config = dict(
    n_layer=10,
    head_dim=32,
    bias='none',
    beta1=0.9,
    beta2=0.95,
    doc_mask=False,
)
MLP neurons of a small language model. Each row is named by its layer, matrix (up: input weights; down: output weights) and neuron, and shows model dimensions 0-191. Each number is 500 + 50 x the weight over its row's rms, rounded and kept within 0 to 999. Numbers have three digits each.
Before each neuron's rows, "fires on" lists the tokens most often at its 100 highest values on Wikipedia text that the model never trained on.

fires on: " an", " ", " major"
L7.up531:490472535533593574387482545455498374494494546504573507455468575478419501502524484482475445503488552441582505471451607505474416494477460483484472536483500523521534483527545567472554475489608592449508566496439468429465507488526527532488434455508425527515449426516501580472465536677496443499469530501449473437372400535516498530485429398572539562516480528511550577489537499468495556465518439580501361529563426440533510535465512460483565526607517547496548494442640394521427454510496468430432528552523531557494556507558484501519464520478477476499483449498486510521498464445441426514
L7.down531:521574493446510509510467548524530528532482486392495513562527412522557486421503355484454513514565489510552498461526478572600534443466464536422473436476489464548583590416434526571467541516482478513534506521462474528478503470597519554500494473519536485508488512487502537550562579475368592518519506520509512460638473395497566604567435562453531552573443495515547518535516490453493462460575549475508569464517541455448485458513478502671458462355448489504485530507518491558515494436614529586522469462454509543495464451530478542507535515481376550486560515415459557424498529562540500482

fires on: " for", " it", ",", " by", " of"
L2.up521:567444486511498446489512531475528540568436450515544454581515428534465443481586493515488504542531516491474520436469446598523588552518544436551443446608443450540447473540571507583458500507468401546530529505559542514452546433500528483471391535501469425484489554392551482468585404541515661496540390506517494433445473464474418494516472477506590595466466448541421520481512526641477475440396465483485496477468503543550416459515515483507506495454575475598457471468469491471460508451442569509532495561588408508455473545531501500526461565510545506530558571513436546477562584527444454443
L2.down521:512466528502516515518571480441535491501493506507503473551456529478463524570419069573501518540395508510455470506537529509496539574558473489501540542459483523503562470521473493463552475540546574436513503461474521485431481389506510453475581470463509506526518496517530536442514500479449504472454517472599560528556500558502524533483497453580463507592466531496501494485478437498515474523537541487499460466571507468468497465480471488437503492458528478455533453506494516553516528564481510515511548509524452566497580570405460510472495437563452463478552506469507416470497577496521507493

fires on: " best", "'", " well", " Hot", " first", " You"
L4.up439:522550499529408528548526540456474507414550555572480515545497621519448545532514515506519479473510485389550522456545571508510562450520554470591453449459538591587518489483537499425485521471543545461419440461568485439484412440496542511582497541445494434521496574488465458486547471400353466555487541580471485606567470503526520591551447528486497517483468462579500527518451545504497490514489442512534473443502489528511524441514441490453474541468488530494447497422474652379487494415465445415420459510372445466425523586519483569528415503518512411440489514501516528514504511545628462481
L4.down439:559498549452534449578487535540432540536492394510513473451479474458488456366607495639500553397437553546590505403515461482407538522568494440483573479508521516485537562463514475485474467522497438539474538513514494442561542452519466447500552467477462633525468440510546413480469519430480452528505529574515570491565499531496460491495462530571444563443519462508462472546483511550573480512465489463432553520426436484569662579377546503536435486491460464521463553523455494464534500467557587509471526551435471517410550561501493523598536494453566466392568509492506411510488520493477528587

fires on: ":", " a", " an", ".", "loan"
L7.up727:480496625437535409450517456518513457466453490523382442492511505474429511515438515497526433473482474434515458458504504506515440474476565444557568464449521500526516401527599522549401467545521523484396564494529513490496550538451576571503409439472489483553568493428511530532568346559490500439433547443473475352393430546607470523477506496554524546552501481543525471368549432520478569449516579414535537577452489506426491522470536469435572527517517517526476498509512474420442538484541460500544551482598541460509554464445518596534503481462528540435473585529457533499532484475458544443
L7.down727:535439508526467553558390534567477548526452511518471517552502545475557472447561431523408497589454548450498546484583530516372469448522463536457435608538459535528472510512510499554550561473495538496560457532484446550501449498543520436435572502604547424455461565447536513371532480435470537477444573576548647532621519474441512544597432580496469527539532488477402531472545516472459484453529531510558499456498587482549524447550500483515562412476533563451475591449473504431551559413481489500565519447578494496554446456486533526491532585458510454462435509531477556588453467536539448517

fires on: " II", " when", " History", "Career", " line", " birth"
L2.up709:559453468445498464523433492509493519520440529468569490600600445473507394472505497514503515616526494518518523472546420419518587502442460528411490489605441487616396549458615464511515556566516479526538550491609529477569502481452551491535483530515543442502516613464489485441478438521455638462477485517512496417498475466485490606513528522459443538450481474466482453432542474576468498480448476508522533462513501529658573556521494462552476524535542480557457562543468413499493557536469491593591478523505360555462480423467505495516425590500531507451546576543465536487468456529428546497
L2.down709:460458500506495526486506440478437458488491530536501530543531519440456509441450310559525453620426508572507395582452499400530510604535532491541466491587497525521603519434456473420578463539444524419453443499531561477431454334471487430485499528417593518442529490506548486436553472499498479525416469516488617525606538552528492527454539472508493548550488473478503507481522432502420547556543490515429550466554561435466562518479562494405510488509466464474492432481530501564515488525450521530565518518510460572450426416493444566374526533537510497454471554537465483549519537516496560480

fires on: " [", " “", "^{", "_{", " '", "ă"
L4.up49:457538457546438509546429500430504408431470498525574457544458506384454561457547504483466481503482467434534552413519474523525496483457486461431477511485498479528507443541449507396455538479555482389419426434546615403522482441499473457541377514494546504536464586495540498552473551486533520518517462549550441576477473588466617523489495539556515524535522490533506545478504549499546455479523451493439448484514601545501493477422589576547479425479487480379553459541617525520484485443547477515535490504542445490427487427470516545520444455557469452554524486526437422624479445473664509429
L4.down49:508494519493377540556494479467439520497576523473498393558592542394472508422381505577573465481585495504478455441524528464428585497421486582511471583497483466486534483501527566573523447532480565438575448502587501526483615496430569497496517553497495521511457479558481438601518532472499503470504501547516577543560470463529489491547483459568522522488476522499406460460483452518495509484572461505510529435430511541568539539568533392436514432476411513415410498482453489543456512478536506555545528520593479440463545530458473625609536453473486554476531510457506456373371522563514548487

fires on: " He", "1", " She", " They", " they", " so"
L7.up300:528544513506476482496493453514487458425494495526494475405494463491439394529496511528454402431496496558469552559524513479501442597508540398576541519506531433489567567532523467496422460508475519528430432480520452512510429539484437478499522483435449482467488551621492442426413547510346565550538500441508456562604486521476463614470488504529432460480441465454522533469602450458502492538470447536533560507483475451583534570457517398502450566465471412512403520506480480508475544593529530528462434454595667514426440500513470405566446506501480460512546492480498515464513429454572595487
L7.down300:490497470563559503428459507435575536553522370544477488569482462492386492448515634564486544409483566467503416517532472455477549487597572542517451550434499500389481506526498477506512488400440578549529545450546477470470404410429460535543470539423496495535516538489525518542546449418457524521470532587527552466559465404562536493400476518455525535568530488513533533462442536473493593571469541513447601524463501533459463537507433539626502455568539632415500509512507539371472461481485461440489452606489487537478524473581448492506462554506463522484462492532544547500460522470493474434

fires on: "-"
L2.up474:496581435513542528507533509525512522450484582485481545455592446554583523482500445421477473482470436470652455507504451545536485479505485439496510516558562431512523552505544534563645603570491447479478501525555507478568423541507577521436536631420515502588492511539487513482487420469505520583485497429513459463489507557406412608455516432480449536409492462475512585547449512478456490433492496524504435490531503541595477542509440513558376424507519523478461574483470546439493504426492473571536555540562514463457499482504430474551519523467456419421538494500572403481610547547522477413
L2.down474:508423475468565574598534418466521536484515488480516536447483521542544514529432243354459552504477512376518484510554449505484478415568462480452451567508554525496517493479416482509513508445502389460496500472483540520537500538578513488435504504528494536486505445440498503484471461525482477482492525464411471574532464590449444480527443551513469505513505430484512527534471475544332484551498490415626525351568611550519401509529497572457454500504449528432504508492498515481474542478499456517537503511507522494456483477498479476476509629535522441485569525506474502475452466464511432561

fires on: "===", " series", "\\", "č", " is", " club"
L2.up556:512493420461495427512459499503593490468476565539523473439560391507473392509482518481527472486522462417488559465533470488526487499452435550560592477597524439506418502516433584469550511550492399381458503552377480527544521555541579613484493502584443567504484526455497463522456503404567497472500582556554531487573589453493494481470534493483487502548531431560484583562486476472500558441537531498395516425523504504500493506579417476578480565512492499490583572425587505507547486531559554521497489398437509546473543485577485506558426597489412524492540544611556512583514532453490449512
L2.down556:583503567458483485481431456519495486463511494521463501501496529464553428515521463522535467447537510520566441454389418419472536558514456449562503384443653498512412521445467543442543494489483436459603572580502467516519523619515529524533451585524591608504458437578549492545504473522438537427557561581484542551557602505457479459530533488456505454472538453489483434546464491540605525498487520473558460552514540485464554580507443468581513560553527432496475424481502552544433478548558510442464394577482479454565491391461490621432567494483565530523493490496466551464487492433464455490

fires on: " as", " C", " ", "-", " $"
L4.up373:489489505603494508567468450471442497545585470547531487469502486538511478486474500509456484483496533509435445463493519540452495582420548422542505547521514510581457482488481500504446502515577496513481515527466476512482406499510568485431455521584514540430517504529535452445499465732554583568482498578540525495492467435496558558479548456493427488590452511555497502555439489475503578579486454461499476549515569479470548523399444506557555508513490606520420436507523457474467510472403418517650469570616485558357539490516500554487497443475441410556510524497448501445513434565415429466
L4.down373:479506513509485510503490451479504471445542426511539436508537584522521511423457510523553466453487477542452468455470502580460575450513494492581484413504423475453431523511452557505459552525453554527511385411558514496513469560517525498440349376437461506474477663464575549486490496446472602514426468513505449506580510521464485471452503475468570524506529439525577516603510569476389502472526421459415479443461471532481497541485462538480410508520503524542441462457461492515494478376563627474496478467530547547515337437551533537528478564440512491529457554503468511484489484357459517480

fires on: "0", " all", " University", " Queen", " College", " dance"
L4.up681:427473504560508513429481440477526565498512465481551513505500527466611483434454487501410416574490556498399507585519365584582511439574570534541532451446490523494504589493516586428458519505567458495466533554441435453560441454509462504570531523473468469525426493473514504491450564541540530474536534632522546473601464481403490512524446448480547484481502547446537561452514535569558433479499511442494586403603523513569459483483556484416441533485519520479438474588430506427516567474420567464532543491472463511414528533520500523453549498530537466526450484471526491580494452441420363586
L4.down681:488520549521585524471494465468429601499538543514504529564441513410434561539441334510470571527469489465490570541546485524535463521563445417545542395537500544446590529521458478531521586450500434472460461543562443529474508536516518586512423529462373525470464535522522547555431486433533578456460474467547476472444375529400496519570533491515508541533470486460535557494553485448580468468532610533428539492486530509502527463468489510500524558430520480451440469513481500471588470431540449555374522559525399516515520445482406517506456536405376561408512512513543509439490451560484495529

fires on: " now", " still", " he", " then", " He", " generally"
L2.up607:542564508526459485529605476546448515551513499403560561407541438490511480505556490485497498492493504523519531549581465477715511437516450499496479554516487420502481566485498490560478334519436454541528560508420470520580441449470560501531476513437529557526474586431438440456535529506554439502478515503457508553501492483488498499425468539456383407503522433552590502507499458500507404400436480500485450471472549413505523466508522446440541508469535483543502588555548500541540369526423472490535412531482601568457415574513460483590502534535483451510564537530450502485421510478496449525
L2.down607:542462515456478515530588533538402539488495453548461532505454467480463441565488550422532453443451506497449450598455422467563525485515507488518540492401588544463474526496491490532531455515456613501462619551532479451509441356536488468537499616542642574494504462575455475514540500557513411530554525531479489520475500512498607514471493523493573543525490496453464492594473533486382404481492478495638475384521504403437473534432570461524508509466541463479508524473561583537527486473453506465500541448523517549495463413527529587442484475572513560489452616533548442579510452469523528431

fires on: " which", "_", " −", " Reg", "4"
L2.up419:491459482477445504518443561471452528581529479336484464499588541509506527562541512549517480530531498544512516507401536593465502534557419458522599505550485498572517501488423541510513536455460520549472557555435544470464464563503486393438363462560477411504480576509489538484386485543557387484403491500488488503470498490470515566497478471485490626506514358525424541537450578558480598562519511473483427502460408534499479466593540529569418558550489496467598534545496505502496466462534560482550518541531522486499610519505531515517572657486480548545470515526488496499595508470481463491
L2.down419:437581496491469463473447514485481509483499497509446481549529556481452489558402318543500518532539545522581482351470577571485557488469495532460465488488445457506454605476495547509553452490513480515537537489556468562439547705488533547419506406526441535605488501465554480442434521518447567480533559540527557561514587417458461484598559497573423526484476444463527546512509500523569543492577529487410393537545547577451559483478454459549456621460519422536418457460492496482495488528514524527515485513486484470451507449526506578489460530457473562558490459454499464483522497422539489552

fires on: " sp", " result", " of", " Un", "9"
L2.up203:512475499556503532486463533512532495479437494434476501616412547564473519585545503489496512440496506456479550564371476510454601562492485415507623497567527603566489477467396512485463502380459436542461447464637517485457543458419484546442497519485459470508490590525602426487513493541552364495501503427447467483462550439481490558543559500506627475495478485487537542474484528421523469568478481484449472478434503497445493516564450510472466496355483560634480486476448506456472405510614506495571480528521404455490458498481487500469475447540597528531494515464507543426518499516477465473
L2.down203:515526571534470549545526470492550503525498477497566451491493528473482550464435340477508472524593490493518530486578474584514514495576455513503488505470474467478566486599499442445465479506554576491559535404476485538564515338513528445489498486484456606544531563581540512465464420552487551535457481494513417467499468446479549533543619485543488521529420557496581520479479486527515538503457587554273458430525497485571473495598428386488471475514432467465509456496529475505521544504578540494486514503476484454485548530427576456495500574502414430540588490493468495385458540441480535522

fires on: "-", ");", " and", " as", " at"
L4.up461:588473454555525500596526566547448585455504546469614470485550473498539513526458493485442433409513475555471493494456497458507544478484577556550572536403531505627517511466524507471437593540461473483451462575491630502526323513496503504485509594500484465475510438507488375539505467539521532578480479471540472524487461454417444529448569545483498461503504472463516504494512620480520543524453624536506489445481449512485446485505466553501511436411554557584414559378592452450504442461520554516572485560492516585524500506539390526544508499482483494505565562469555496501546543540452556418
L4.down461:415524472571522454496504579467492474441476431556459530480439430557494539500530309453403577472491453467506546478531466488534514526549489476410510443523529558523442540526456447496526511525495509429585550391490521633531531492402482474568525539384459536567507513409429487535493563455538458477527444475448550451484470497467620489480508493535476508544414510457548478558625529482386521439525568492478447445395548468537543543513511572437529557497470530450414466420445593433639491471512492486435460482510494554463462408474519445493543501478470493544510499452487499500548489504526481494

fires on: "'", " '", "v", "up", " for", " zone"
L2.up221:524461475526504472542419549514587526492472472536558515444585407497581497592556507518493470525509525464437538484488446539453558526521504447557539523648490539537481563473440521545505623488500466611530461541483630461527557449429495366406511553569475410519504651454501518486496465564504479535490466503460511450553562460494470579494504515398466462441544428507499502468503580604536484506402483471462481518426458502544576463482452531590413519526473520560511501446426472491518473534531630575560477536547465539444464550512536493556455591479485522451536505537497494504536520425412486534
L2.down221:504504481492464482529603493514439507500475469584569487519491549463442519518495189641534450536372548513546494433464563531488479566553464497484476469501528464542551524461458492408529464516526461488576438478484464557489517327471493491522544491486498532522479455502527561489484478514454516573473476581506504443521576540456531488497530455596458492520485491462539451456504463522629470519467502543491455540517487486494506524467525473495501510467454428529414428531557509580534555570504559546585553499522462467478509482517533441423588521572458431505483507516426476440479583493542494472

fires on: " February", " first", " April", " Game", "During", " March"
L4.up568:435540450506463588442514584583464432501507570477494481564427496510511488541462511532511467461493511491452502482468529638490502605484425419337482525447492512529529475482606545411432430513438463572481438448535465549487538495414553465494480536387441577504511477492483533581539587565536489556481439539484470526515481561445477602480428522464497487496535561485545503512373521475486511427562568465463493490508529584498437590439543547568447479531478393466449436410519476476458527496532562456447503532530485511499480557486523473509427447517526439491538598525467517554527435452635434512
L4.down568:567508547412501537513466505503509523471467452538548501540548554459509465470456604511578578470494518504567491488468534514436673454469474466530433563543481484507481474602456496504586512553424598492470405467479517532505440408404513404492557521620474475495431450457483458600530455530427462554587480520571480488509489416488538530491498514559495567456448446530524461493498559566411403451518460580397509498465491485477447548494492572376416495562550595474501537496441583514569501466435497553593428535478521468432518470509453565549548517506507505489477438522530419421462528516519510535

fires on: " out", "===", " results", " |", " details", " as"
L2.up292:514551510629543417494416471485538528566432558507533490492464494532497408582580509495471465496475524534405504493541505491489671529507502517563548502519476506461476517589497503521482686485562484501473535499387464463427478558596400595458532566527460491513557421603549490534529527516474526411514450434576523530572572525470470480516509553499608557522513499509458561542528547623510525514414527550562506514529450537482573465517505460439530465434540524568401493477517503519500448446580483511547529461489427473483488533609467512483405521481546509500523485553459463567542545548451547493
L2.down292:518453494470553451473542422469540515464442460519436451521510575459526488669480214599446502471539419534492452455499529463410479555518449493480489506473450501472526486503446520443519459440535411452555470450450450528523506615483465481534554474438403485580496522519546526531435510498574535475513560505518512522574495520533458616583516462495422451503465481552505461504441525480646506515517495472436438559492489521499547565608497451472519503553463502475585465508474535419476500542574566497455475522520483497518507455460542448492508518460516433540504459455499542414486528454442495468

fires on: " she", " [", " who", " footballer", "ologist", " actress"
L4.up85:515565479571581462604466590430429412492517464528565510565480515402563552494454478476497467578519484430524508442535468519507553573467467450478491507503475511505527502524437529460449453469448452481463530479589458471493565502436463471546425517536500496407534507486546445557528616479462618464439417530431478551428398578563493638492441509511516493555552507424538451528459543445487461477588551527504405569449520558453535527428539510458587500450479497411537459562484507413488466515528499437523493468553540514447415418555493494447496473479539514362487499489445494499494493491644438452
L4.down85:540486590482426565494562607477449483499453423457465480502604536481492519433459419571546574481429489484497572421569483575388591491426422534467531571526462411518472538530459521544498457510541541462516516518547558482530457493513558511558618412554545510506465482450473450487504542490496547473498437535463437542574487526435569431571529501533616577569396518546521454481433517506430562554476460505587423498429499531564514509503564631545410470463517552435435568461497503556539510504530477419468443501422477479578532538480537447531467518423436529476520464476457465435439540509471550505

fires on: " result", " received", "I", " I", "th", "ks"
L2.up578:511431491508534493500482531486603527403494447410557502435387437521458410460540519476514493443496474471512483510477459457493549560488490490555572535561500503608499419487525570486510658491463438404474459480484472498504467494528515621496554517527521556498515613497575520516511438395561543465436512466513523598558524503523456467533508510498412586569469531581579538485518464487506563457485503518444421479402435567491437587635420514486476506497495522448556444418465504485537561577533469542437494440514430507523520508569479443429449565522388557513463547549552480454527459514448534567
L2.down578:544544462529497492503534415557551509488479497530576478516450504507533507531528306389399466526385443531420532487511466510496570488538446462502528487496407426539451457585477511398386483469599461505576425533449420464534460453521516529500523572492514473519522504528491558537541510431480545471570526505526494525505548464519490464493449589423524506450506566476539439444575445548666513514508511487445490584478455473531517465521483538471524468462428463482540442491474568568528593576501527527477402530487527485555555568417465452467601424536510389484508514536473551446445443517438477460

fires on: " He", " well", " It", "1", " with"
L2.up270:478530570505475451542487463507518444552325527571549487424552449454525422517446493522444454505525514480469477509462460457396440451489579476509450573599502532504489446488500507568536573486483511592457478572401496476511525488492494384464505520504478483495547532562443545566556572528502596489491501537496472434632572486494545541452532509477536422466557473511498442552454517516514499508441530485550607467547500478566558508499530502522498497538593485459463610358478491537562447464547571635570528503467501494415545564498588483573487379472504474419514474582484471571505576486479462519
L2.down270:486498517458474521498498436508412546535490532520504533491545532466471475543518466573528504505434608461517488478474467458425515505520539510474447396430643612482464452409480500461583464536408435465547530463506550500467493389413498476584571555481535510566492500455411487567455530497445488562474488561461526499576510507538475563480457515531517436517501434451488535472455519443530475463444426476619457493526536456487580603531564479570505556527549530556397437594585497494530529488557513431548544512583513513494449347509559385417440522516464582507463500505541462506471520578589536449

fires on: "'", " Dr", " x", " to", " recent"
L2.up516:520518485556511476507435513521464560547374520434518465462517518479519430601504512499488474527497477491440468509391445485526503503536488504501453489549504496491573457565350535460492499545544483533473571585410487577476541505530590588501464502530484459524510485520470507522393528468442711485386533512533481441523471472507531470502473481492592575530496561547514534582502546515494580439499473516481478407649456507514592507349520505446522474458519519474563515466523517533547459478534552590355502454432453477494524412518550481604444451497487456477504495547502507579519505486492455458
L2.down516:493476503422474480501471387534421570560491447532536482550496516486600477542463468606487526504541484501504484485509492504502521470507471508518528404449737531372472550469444589482513519523498483476587523520585478477541537517455501446504536505584458503555518495540452533562539561455499525483514522542490447574522526455470450465585555545504503409525487480471534517587528535425509573441379422506472444564482673501487464469494467404589487469504604523513460482483428571490515477542495493428436404479548513473600534402514524573450469525485481512500494451500577484499444490485539513473

fires on: " he", " He", " they", " she", " own", " potential"
L2.up102:468446492439529570554452553527459545601577470430507492436531460482515453454528525486502486467540480516506499519484464502605471495478493508528564561515500462495536448498546540555480490494441506467476565508422452550464471497341640499476443530562458463520510602517486460583413463591402658507343531492469472571490468461507473505504518479447547568457504495573522534512495494545525533452527446481457449466506405459606378494458483545537475527527614517474551483476468487504512525492540450536422517474512489542471478414525561450597496428500421545453524545571497472422481467434441416583
L2.down102:468542524543527490525502398498358506540548548586405528578467580569432500404443396426492457498388522498427510513504518418512566495518538494482489404445579548479482527479437459438465500531530503478600535504572494516491469431436507492516507565515525502552541532578419566485515594413508511549521472473504533543484572467519517501511434534557553479490494525458526533506516494467516559436472452525552507523506587427505505537447549551533488496464584449480357412498436514585621561554469478484452467481543537502516494425580506583478492566556455522482503542451531453535514433533608617439

fires on: " she", " She", " well", " who", " There", " he"
L4.up402:505542463508522439451443486462526395474427487431507473510519650448490509567486498488532483505512521458501475468570437511413531433499459466414399451522533511534483507485453533464546456468370490443476510581561666551438567508462457398459473535464418522484545452505481479587379577439565503578471516529453422420488406470542492509510416470543549473455506496501525588527527443461447566498510541492521482527514516507511524571524437453424464548501479472505524502497442571483635477488440472565482542433441466507379476461452424565597500446512523534507487448496556535585532553529543503524
L4.down402:427439541469452537496520548533447490482441473501562458542501548492506494567453397515512514453527540636533515391535359485451496429556469475518552560565596523388515513527507506496505530533609479483438520618509490600500534561500402492535575569479484530519506410405498526518478572437479465522485473491420466491513498548521524501552488526466556549536422592490535545467486521532614537492497628501587541410520495462517556460548501471473429497501398518525424516481448575491571509525474468461475470484413479488517533502443516574514481499476485600410488359445540447482540509501425529530

fires on: " part", " one", "N", "′", "a"
L4.up80:483521532407465515481596463528492455403516490551473484517528453534465448510550499548429492489444565496463494496533554435458481462524503502333529531530487498485463488476558528510463576516402449446505450527501572508531512443483468508558568556516481548583500478528484591547450507426604481525629497598503444451582460546437521420571504530389603493568489518427455546471518461537461464492506507460492541443538480604498511513576604558513478498490509521488553475495569558551485532460509417625468563532423477487494583458420472537563504452481556491526426362524479520617535531424541506508
L4.down80:498507406468486534455508554484450485549501500494532459542545542421522501490414533520554554502543505494536543524588490448524532514548558494542482532504578549455507504506560557417482513513479493538528506570514534461427554463445479453404550616474470500486469451488503489501496503566528501450487435513524504512569432395613544556539493490504479395461515555392466527435554518499477493424594579558556539561425487455564550504538553461563487520555581514620436395438422487376567478520501491623577533540607429410450598464444483509585517516453432572497576472469493515435504452477518546493

fires on: " the", " a", "Joseph", " was", " c", "M"
L7.up381:438391480401501429542448549528512446433418488482536438426625470526505530474346513501408485493512371381514476463404491526461371475471504543543468427475527455511474496490497523499508466437539469503455492497596445525479519456488473505440481556575538533475433470558563562541451514600463491554531454535406489416511480414521552501493436485582610553423524503486477457449468590462463553437567436419582487480440516505556516468518526488447628522504508497446566431510547539444576514557547559521471582559493562497520545540530502540508491517487472487494514469468546576520517503471508519525
L7.down381:542585492511514485512537440413536599473495543511410479534363504456523509479520270491609576479427490559510496496524569503544601547558491486470490522543528577478503556475523531566562563519440465520534556573507561515561476575498491440489468487464578412488510550479489564489482444478585511491539542515541527577461462594422428482506584497553466438525470407519505511535434444455494522449464575610446556512502456436457503495553500504568477509516435543524470483497484431494425425470501467571518420513491415568521546475531493493523415484569526564452503515395471499517496588496486463483

fires on: "\"", "'", "и"
L2.up49:448590493499387568526502472570429557479361568473460511477483505476544496547477487512525453566503487482530482589523523425491581447495526537501480578436462472413466455494299489497558466555503496499524532554511465512482564540576651516461540401520527433465475519621440500514537501473523507501426486588459510474483520441509574361485450492543522550489488480530438475571505571464484550423504534544465500493541494534468547575539567511474448492520570473451567567474569530553557505409444493504482502449379570489470547571516566499557447412493461524500470486484541505525526563577529459523
L2.down49:464416494374440428496417472560423520556499543422520531506518534491557463468490606590534512542567473479559543437546489541440612461432570532481569495520501505529454493436478582561534587606484533471503575517571478547540511657510542452497509470517479543502493414407507483529509553542476440465590561536541539616543505488552480499471538491444480535417476454498471553539484470486382458566466493470519412412502524521476456500489455498602512555502603551593561532535506586495484512587513496529459421507498495496499567468506499594531469527423544557479536488478534467519514510419494393513

fires on: " \""
L7.up241:406602391573564525500487465512565583512579476533499517462511566546535504521388500531523409582467533490586473519463492526586537518532555656572508569478514422487514530523467460534501536490496441524464466446569512443424473468471522463525447492464605526520488482439438536490539519482464642506506538508538496560507540481516557423560458530471522448547558568607543507521457600595458477449548519522501517518529491606461493429581445442496598464403482481461462554476472586537508528450440462461508465557413414585568423463521506471513480531482568541474529518510444447446543500498470446459
L7.down241:574493567432500522518558465521573461487439501483528463506444466538464538404530290469509457443486475463407612519449598530511469505488418385429507477544546480494500454508491443459442482446532481486518529519517362524507568554505497599464498464492442512580506501539520489584465545478576426472380451475471514441466536546547458574415402511483471484447494533543433512426508444454521538561471451606556522489483414464543514559471530519481479505551570528579435498499535498480526442529546504495437480584563489447417539526437543553519528508593483500542458539510564512458569447486472574550

fires on: " of", " +", " than", " only", " it"
L2.up293:477608443455465466438563534510507558525504454506443456436576570517471529422599466507537478442511467541449578454461381497502421606488603516519503467431469496515488541612513459503491504536480531481433439567445497523455409484484418513379494570478508482537567506477476542497472378488530448539481498512400480494483620506509535448472531533549541537520404467434426503576521498427547501406447562575494515497496504530493502505466481471502521519469552470555507506456466470444599514470499470474483542498437486573376540408486540499601465437396496486552525527516458468541475490476343474421
L2.down293:472513495515512598491478455477527475457471486543456499544499535533510468477388065356552546512449546542516524437555588504498531465514454446509547533451501536456550520437521490458519546484479509491572526501505510465500545482580490503493502440482414505544481508518493501498504611411539501482529542543534491464501476567528463502534502470525489456515505486465541488452506529469518479459522480504647416547520453511514521506454496450498529543505507508496482522553530521540495501559509468506571510501507512486550474451470482519476527490515521532423540453511460493468480517439525518433

fires on: " b", " of", " such", "ing", " aff"
L2.up595:523526520545503514450526442503527451472511503538449489406572582564533550489493493522532516389511491537500533464428523476467532544507499543448492589544574477457523545585453504513456455484482473500426496444393484516547565510525586676451601496434405436498497455523444526479564532604636469506565545496497493532525428494534529485569511498566551394512508540491548492497488489613503531516503521522580579433590485470434469492529477498476481471462469534606495556556523533479523433469535559500429487452515533410500476573488551496492595654503568526529530415487487526549484553471544380445
L2.down595:525563571467437455485519550506559488506502445479535454428470463510537467519459551627564518330669430467520495427517478559453482502488509497454549469453658546446456449551447517505453572388492506541505526517458460513549508519530458493534478530573427518566541509495475496556518446498502571509487482471464433503476475537432452535507505403503493398456490451470521503431491524447572573567446490497493450550515494578491470501569457476511443475519442565498507491522513461436500430466564490480391562472494504492615561591490604352530509498410473476514604480520542506452544507494434473508

fires on: " can", "s", ".", " would"
L2.up304:498481551487492461498600483520463518427448455450519478489545565459482561433496491515484487511463496491541516454570559537554518480568485486416701453436501532500551421504494492462482451494578516572475486436497460333440494502617595461550449467454465518515517460473513527499566487492509607548471440505539537525454447496487549531429477492519416677476548560453561504489505522457502562543551514491465516517495454517441587566477503502530408546541588481430529483390517493534529590528499488515428528546493447491517459433415490501454568650480519484522492502528478500467505509511499642477
L2.down304:414484556450421470491557469500410544447492566442553501493502556555564461579588599501358572520499513541527436524473443614482431411478524477470475490486449506497450523424511484550466542433409550527489486479542477492523532537535477545477466472507514505503497433501522507559493473601498463522498537538462594579557466518451461528513509498422520454433551509509481472540613568526527438468530438415612546542528408580479552469497492593559400542414557483492511513580501539430465531518486486509460556488518543537469397416566584508503554569481447463456434426421471526546507516612544568522

fires on: " was", " \"", " were"
L7.up506:449487556489600496439448509554515587506373468552504541557581456551503577465429497498506539495477458502550345473421520532533605482460533485558410488438506523489518521523523404434420505516491503426532497515571520473446529557479516522451447487495473522565467469502471520502536581605477482525524428485476537365458477443538474468483466510501606409453486494545520498590455569561506506494486543398529568506417548451560526495438464482529617424584468548442462433558534552448476484399549427562477525543510536522477512474512493566525536494435599583499454474541454571472508460474419437491
L7.down506:485507377522462556541463490487541432493524440541516518414447517474491428525451325460601563519492516476524577523518571482490521549569451460581503545458516547554532483475515541597539492506477399511515463584501488500512573483630564523517515484502501534482490488323452490503448470445607567473437517493512523556627517558457431524546482400505385472463512505462502549463435483491546512421468471525481530473445472452531516463595539499438505515459527454491486459555535463473610448435525480504448460506469506493505548526414478491507480522445474477434583442466516381566480504520383532538